config = dict(
    num_hidden_layers=11,
    hidden_size=512,
    num_attention_heads=8,
    num_key_value_heads=8,
    head_dim=64,
    intermediate_size=2752,
    vocab_size=24060,
    hidden_act='geglu',
    norm='layernorm',
    norm_place='peri',
    norm_eps=1e-05,
    positions='rope',
    rope_theta=10000.0,
    rope_fraction=1.0,
    qk_norm=False,
    attn_scale=0.125,
    bias='none',
    tie_word_embeddings=True,
    parallel_block=False,
    extras=['capped logits'],
    init='normal',
    init_std_qkv=0.029,
    init_std_o=0.00618,
    init_std_up=0.029,
    init_std_down=0.00618,
    optimizer='adamw',
    learning_rate=0.00102,
    lr_mult_o=0.657,
    beta1=0.9,
    beta2=0.95,
    lr_head=0.0219,
    max_grad_norm=0.5,
    warmup_steps=251,
    schedule='wsd',
    decay_fraction=0.386,
    decay_shape='linear',
    final_lr_fraction=0.0,
    batch_tokens=131072,
    max_seq_len=512,
    doc_mask=False,
    train_tokens=1173000000,
    max_steps=8950,
    dataset='wikipedia_en',
)
MLP neurons of a small language model. Each row is named by its layer, matrix (gate and up: input weights; down: output weights) and neuron, and shows model dimensions 160-287. Each number is 128 + 32 x the weight over its row's rms, rounded and kept within 0 to 255. Numbers have three digits each. A neuron's up and down rows have the sign that makes its largest values positive.
After each neuron's rows, "fires after" lists the tokens most often just before its 100 highest values on Wikipedia text that the model never trained on; "fires before" lists the tokens most often just after its 100 highest values on Wikipedia text that the model never trained on.

L7.gate2549:047188110095147192143221130190114055104099115104153122190148132174222106085125153107137108149101154098093119147125170128193083114172115145151111131128195130159146199122143201119126152114145116127155174112147095100158116131109116067106126120160139113067110043096162121198135105124095112076140115140151089093117127124178153103206154179100125178168159094061139072125141118119143129070125
L7.up2549:125188104134124108132137147118113152182120086130089134076078155173207160134110131109135165159111148095127151152135156099146078165091126180106079096114122126134163156108135133152094163155132120144092151126116134118139112131103091051146091143130151209138144109146159099103091128091141114107138106119201144110064110151103188118127145143112133094139172118131121145089072120159107107073085
L7.down2549:163147076149097092119132106146149150137128150132089139103114092163117171157145122127130206161132103130167155155085134134123088116070105115091138068193129048100168131141138112125112144097151087109079112161082183147153187173102110104125157157175120164080106125155179154123176181173155121083131090125165142083064147059182119116081146099100163144116136109153107134142139090122171145140056
fires after: "-", "|", ",", " |", " of"
fires before: "200", "201", " ", "199", "."

L7.gate811:099158147101206124108152116081157194091163188050101102183106131092146161125092096176153178061083120098145111158212085121170097145109094151057091110122107135148100160166119109099139090141050154176093191139123157091138105146107104156160155135157160085120131098089148190115087142077142132132135136171133131141194092138183085081132099181069141108131163102125130128019151138128133134140104
L7.up811:133096154099157176107085152131117125129123184107142168108150118146174089100086187117075151159116147132114059125113082125119140081072166144097122119095114087171095141132176082151148148129161109144130107142086081132087158197141156122191105169160096158117099147139156186163158180107039118152140150151140179129124133151118095161137060061126157056103133131113118118133188192118110114060147
L7.down811:136148153137149192175074105126142151163099134116167113144112157126140133143120146164167060142078121061145089091123040129052084116097128070126077148120104090162128152163205124145141157136183160164168141132130103124119124125146109108149153151160108122125099149125165126081132195046102174195094163137209107085094147176130112174117097132157160114094166138150125136095144116143120090148150
fires after: ",", " ", "9"
fires before: " |", ",", "."

L7.gate298:170163134130091146168148153149168143189164174126082102134114120135154079121177126096121160102132147080090172150131130177114095143150084169073150053093116153092131091134169141131170121126105090112090107125119130125095161088147169147129135068099126109167113051156129183142133113106153037079131108178139170108142170121121157103162117142092154175111094110134137120118110191096139088123136
L7.up298:166124140118127150110120144157104141105128119127126100136101077126162165088099141084148110115148094073137128168136127207169153123080139129158126123092125151149133117112208072120128103137118107125137112133172153161168148094121085155100118062115140049163083129129112134095069165198138181147093160115153133151132115154097119096127135178032112067168139100077143114124154133084122087100156
L7.down298:155102143096133112052111126111177119107116139130078157103096098162046093175098106131112086160142122117115140152118097159088116141138121121153128123147122092111120219101107164088081104127120137094100165062110147113126161168140121113109060172100124113132119100040174144116159154157051163115159106159137108119159102108151164092124131053101136119136186110168087152158114155088129142141103
fires after: " ", "–", "197", "195", ","
fires before: " |", " |\n", "–", ",", ";", " "

L7.gate606:115160045145176091152108184115172103147115172121251162088076110133080160115145062164193159143155099117104096155067139110159137114145107159123163089182051129078165206100128150185122102112114114103126178097127198085065146117105062108147047104079143172156088111123156143147105120140114157135154134144166120122145146103142152100068165123123154114183151072118151171194121131153164113090132
L7.up606:064092146110127118193099144091097146106146095098139160100054120154117101136098137095140187137117109127118107103063110141160140118170195152132156098150099099092072094084117135145120110123124112163169106132123152145079085083220103131082126123122082137133134117090116135080113132165099144128153111109101151066099163149177076165129156126152106146122133078150091126147085091164139050139102
L7.down606:138098137170125085124155144152162152157128104170149147089125081118123207091095118130079169112122123132099207133105115109114177124163129145108137131114095093110111126088128107087104143163085160119102149147080118166154150106142068104096126127112133102075145117143169124083105151126136194171094109154093134088136178145134177122118122139146093165102141112075115106085168161103091104091130
fires after: " ", "|", "9", "-", ",", "8"
fires before: "9", "10", "199", "200", "198", "0"

L7.gate1664:178158139159173138135106131109143082143090102142128157054151077135138109113148152094096103104115134130164120133193158108169085118157125154106079116075138202140135194162092099128158132153119130137133170132148113096204196125128110135086164127098111125175112154093171086088133104189172169105134178122138094138150134161111067102149181112103070096109150061097089165150120091113164170122159
L7.up1664:159175082141105105173167138110138134103177068179098137073168118147132139161099111132160102149209160097170149124089164094191109178120127170128123164120095139155135175209164114170132145135100106125199107138166129088158161116087105106102154124049164145117168099173157099127121105147086121178090162145122106118087071176156129130149126142186130138175119161099150121144082120117125090136163
L7.down1664:101103128104119137145122083143111153145122155128143162212112130116095107112106147182147165119097104120097082106119067125163160103099108092128182093116141099098069111091113142090127116099124220150118133186070139137110116105125144183091101128154124148137102142126107204167153136083145118122174131143130207103178127104150150159108116120143150167129131104110077109165128109123078156149116
fires after: "|", "200", "-", " |", "7", "201"
fires before: "201", "–", "200", " |", "18", "08"

L7.gate1621:166138089115134154145118151069097083068110181133061112125137164068169112173110137159172104134095176182120165168094141161121154123135137089077166102098100081176053168164140121157132104199163099105147115127152159088146110102160091179111116131153141105145106165060137157096168129142165120117113090114128141161117150195122086116111165086148123128152148049169111115157158125172069134098092
L7.up1621:166136125123157113163155123108134122124089115103110110099088107144126188091084112146152117158082094110162161129109179113142169110119117130140130124113124106157139164131156129154151117060104160154134120105149095147169151132148082147127111124111121146155159189131185097160109104144122133190115154127123170070117107121127115129191127163113137143100067126094136197090113108156175118121096
L7.down1621:171115116157127163137147145182186130070094121097166117119169118077100158150153169208138051117113095117047172091068140173167169097174147102135152076117114117156046102108105064200167180089095161132114124125057124138154139136176125130115133120111146085135155101185057154053087106161122110185146093099101145164143110164137137061193125165119115091130135000138119098158197123125159148175106
fires after: " |", "|", " "
fires before: "17", "18", "field", "15", "20", "jud"

L7.gate2273:158157154119110203114186183110113140090057122075085136087067129077110101146125166152179062083120107122162187155122161116071077099138082091096100039103108123121112146166207159156122161188179105107151126122127175077110141122173201138122122106140130156056134159150140170095140107089124076129145152136192123123145124111161199175167129110129138166160144084078109123082097136099114178144133
L7.up2273:174114111145141130117092141164126098092127134137131154071084213094162099165102127098128039146092145175059170136129084131135143067160150171066175082096046121115143076115142139144124108130113105097106136135140169084161102128155129109102119045129113147112081069141088130131149133172142182160189148162145149141094129121108189124119112121190064092159154145137157160148126165117134132123185
L7.down2273:061187119124134180139156065164147114128117131133062121137069099122071181153149149132125065196094066131129084115123181111114102114146123177097135092185145068119155143124156141158122127146085218193110131101114119084115122124148115149172174133111106210116167165097184141080114139094133129061100082151123111121177136157144148161097122126097094213091195086168095137145190147153076104052121
fires after: " ", "6", " |", "|"
fires before: "7", "6", "8", "17", " |"

L7.gate881:178126130137103147065135197144098102136086208171077099134182158190113200130139106108125136086092156111167073157161161178119081054152105159101119131105187102087171172147078103112080130153124121128098146163145137116126101159103176092204120073111157084078127120125080143146098090131127132151128162099143104179136120117124146113148142154115103093160176087095153175133152118154118135115061
L7.up881:053121110102053141174136176134188022117144132136130166130131148111130104113142147092142116157111128152139157115120156111103106091137118074116116144105204155084106169104143112058156112095136143098061183160155139099149126063132166137109226156094087155149104102084135089144079129136128179101145176109167175187058098153147148172158138187123126130131141138188100121134162183160104074093119
L7.down881:125136112091153099145138130037143156086126106142135153094114122150107170162098120066114125129137126206100141126140129092097114129145106134166142132153097149178151168119141161111127057102137146101085195156091111126123146125158108164085116145167102145077163072093166092184103255120188161108097129127145146123105099108084120105193156053156161091093119088095118135130070146048126150089075
fires after: "-", "|", " |", " "
fires before: "198", "197", "201", "199", "202", "200"

L7.gate30:148099126111146101075130133095107164127135148140122141047129060179169118168144119122123115093132192154172152142140126153092170134097106193096145086142080111098113161127131146136166137133058187145108107145109049149116131170147146103150153099148098122137081097166193156096118128123148165172087111122079131107099084146104087093153097118124105141136133109132141131147135130082135148122130
L7.up30:190205108130086174095122108091131140171169188105255201137098139163133151076091080163152156149117160136148133142057111174186143160101151130130131173109050141113076146174169104155130153084121119141109083064141145136099133144129134150102154137155114061172144089149119111142048140135121148163147097149132157130134153118122118066158077136060068141152149162086125081103150096098132109127081
L7.down30:090114135156119097157086107081186158178160116167090194148109136114114130098125149146125108168124102111133142110137077152102142144102107131117142106149131093101114161132087112180138084086099140123118138103139179157064156138159068177061137095121103105160109122161134120139171063090111100164129091134116123149100102104134127120136112128129111133134147085132162017128079100078124115163138
fires after: ":", ".", " ", " W", "–", " |"
fires before: " |", "\n", " |\n", " May", " D", ")"

L7.gate2019:194143090122128120088106151154172110103137129142092120112051138082114132101095063078130121127207166057174112152128130108155117083151144158155134134103128123102138097108136147138187140167133133151153157133151112153130211111160123114174110116157115122138119158129150108154164192113177158178189155106076123045088155023123142111176113183095140116112062184134125099113138089081147167156140
L7.up2019:093129143108091097097081147115135133140174160130118150128129087156058118117129142154154170157142181119138079130095067123169122150168087158107118073126095119099149144099143115118138147069146090143111135107087164099098162200091158103125159104130185103121148131127172142135127173084073104142116124126118056171192123113122150130135121153118110095157165165148136077188128101121140087110082
L7.down2019:162155134071104155147166135177105104102185178090117139111071135121079123086149112124157146150126131116133139124132151104128142139146120133125143161091183108171115120145108104100091137170103136130071112092136176157132084235128118112111110113092082148100128131140146141094171066139188128113158174151159145104115144151090166147122141097104115185098105129103117144111140127124083090134114
fires after: " ", "–", " +", "|"
fires before: " |"

L7.gate668:098089121180110082070137152131106121149184135133211031151143137138114158177137138113114112129131099111130086105132174160142160101152160139135114098130109108140129187149077120094072117107112126118064136125108114114118090147159148133200141148131172085111101147126118093144144121171110144068111126127126149114144146070153171079115121109122133220117137198105210157152159131072096114131135
L7.up668:111118115107122095080098107177095119170140135165136161095123124167082194122157181134108088091176087071118100123173121122099179128170114127182142135128139128170099191146089095114077110132130161172127143144128085115143110132092143113104150164186143053060054142082120130114185140085150132121087075102118140154183156117101145104170136107124100112156161146209110124184144117115134102142114
L7.down668:126160129125134120127157068127113128166143040095148161146047132144120086087169121102147119118114095121157105094116111154113052113076125122152126140121127086140125145121082175094155094108129123130154093138145135157113117136093134124144115101159139165112123136092146150110091083142197104084086133154125123118134116142157092144136110194119137106137133141102165108177137107117099086151121
fires after: " |"
fires before: "0", "1", "2", "3"

L7.gate186:095179176152075147089114095064109112127132153130140064145111101127179171101141183113147142121118115220154130136113106201079128146105106101145105159121159148096105169143114115124096145154136101089162093146114156157129106144155138203154099129159157107164129119131168104136149093092113129107104133106064090135107166115178078097126068172118059130113104168127127136155101143147107126077093
L7.up186:118142087167126116148138152151155115112013068126112102108116114139154122127153155147140033099067095140158116078179129130124181129145167170157145129124116179134164186155110112109099146121234120104142130136118120105128071116122124125141110096175118123182184166156130158155128068171151155093154144147090076100112166126129188148136117146163133133183099136075113169103144142124116159120108
L7.down186:131084114128115137080133158162148076088155175108111091156126129135168118120141120156216145155090137134157146130095159114093096144114101175125165192095154115140121166110030134135082153144122164098112115120105115207095160120115158115144147087148147151174104161142191196118124022123104154092119103123169114139129171159177133044088104178126164126157110193117136129140124107179095178107110
fires after: " |"
fires before: " |\n", "0", "1"

L7.gate1687:069151133129071128122149129122167154088124184180152132176067148154119133087115105117145124142132152100092124147165119171143105122130106053160152121169132106134131132144125086142151115080124110144114160155118122136110162143144127133161100151111117116106150167112131156111115187106221140185155115128126111086090174137114145076135068184134122086098102139169160133169179097107206139087171
L7.up1687:170097114145149163133149164144123083136124120198113210097141115162164073125133122144129115123116184161112178116102081125112122092156149123143173131149095178129110153095166183066149196142171165129185199106084108138136118140195121112163150117141112127129147141167089165185186124117087132148168135162155082095110131154112151086142135106157162090162106129110126117111076130090118145160203
L7.down1687:155097175128101104093109122175142141186095126103128106123128139084072142061133142175163141097091038166155112176158153106129130138097134115066083148149135145119187142157111157109112060190128147161151143136137157204086059130104186140086153160160125161171139112086047109074178141152124126150116124097170137158149149177138114152141088081117119146089101127121122132073139172139105139079129
fires after: " ", ":", " (", ".", "|"
fires before: " |", ".", "%"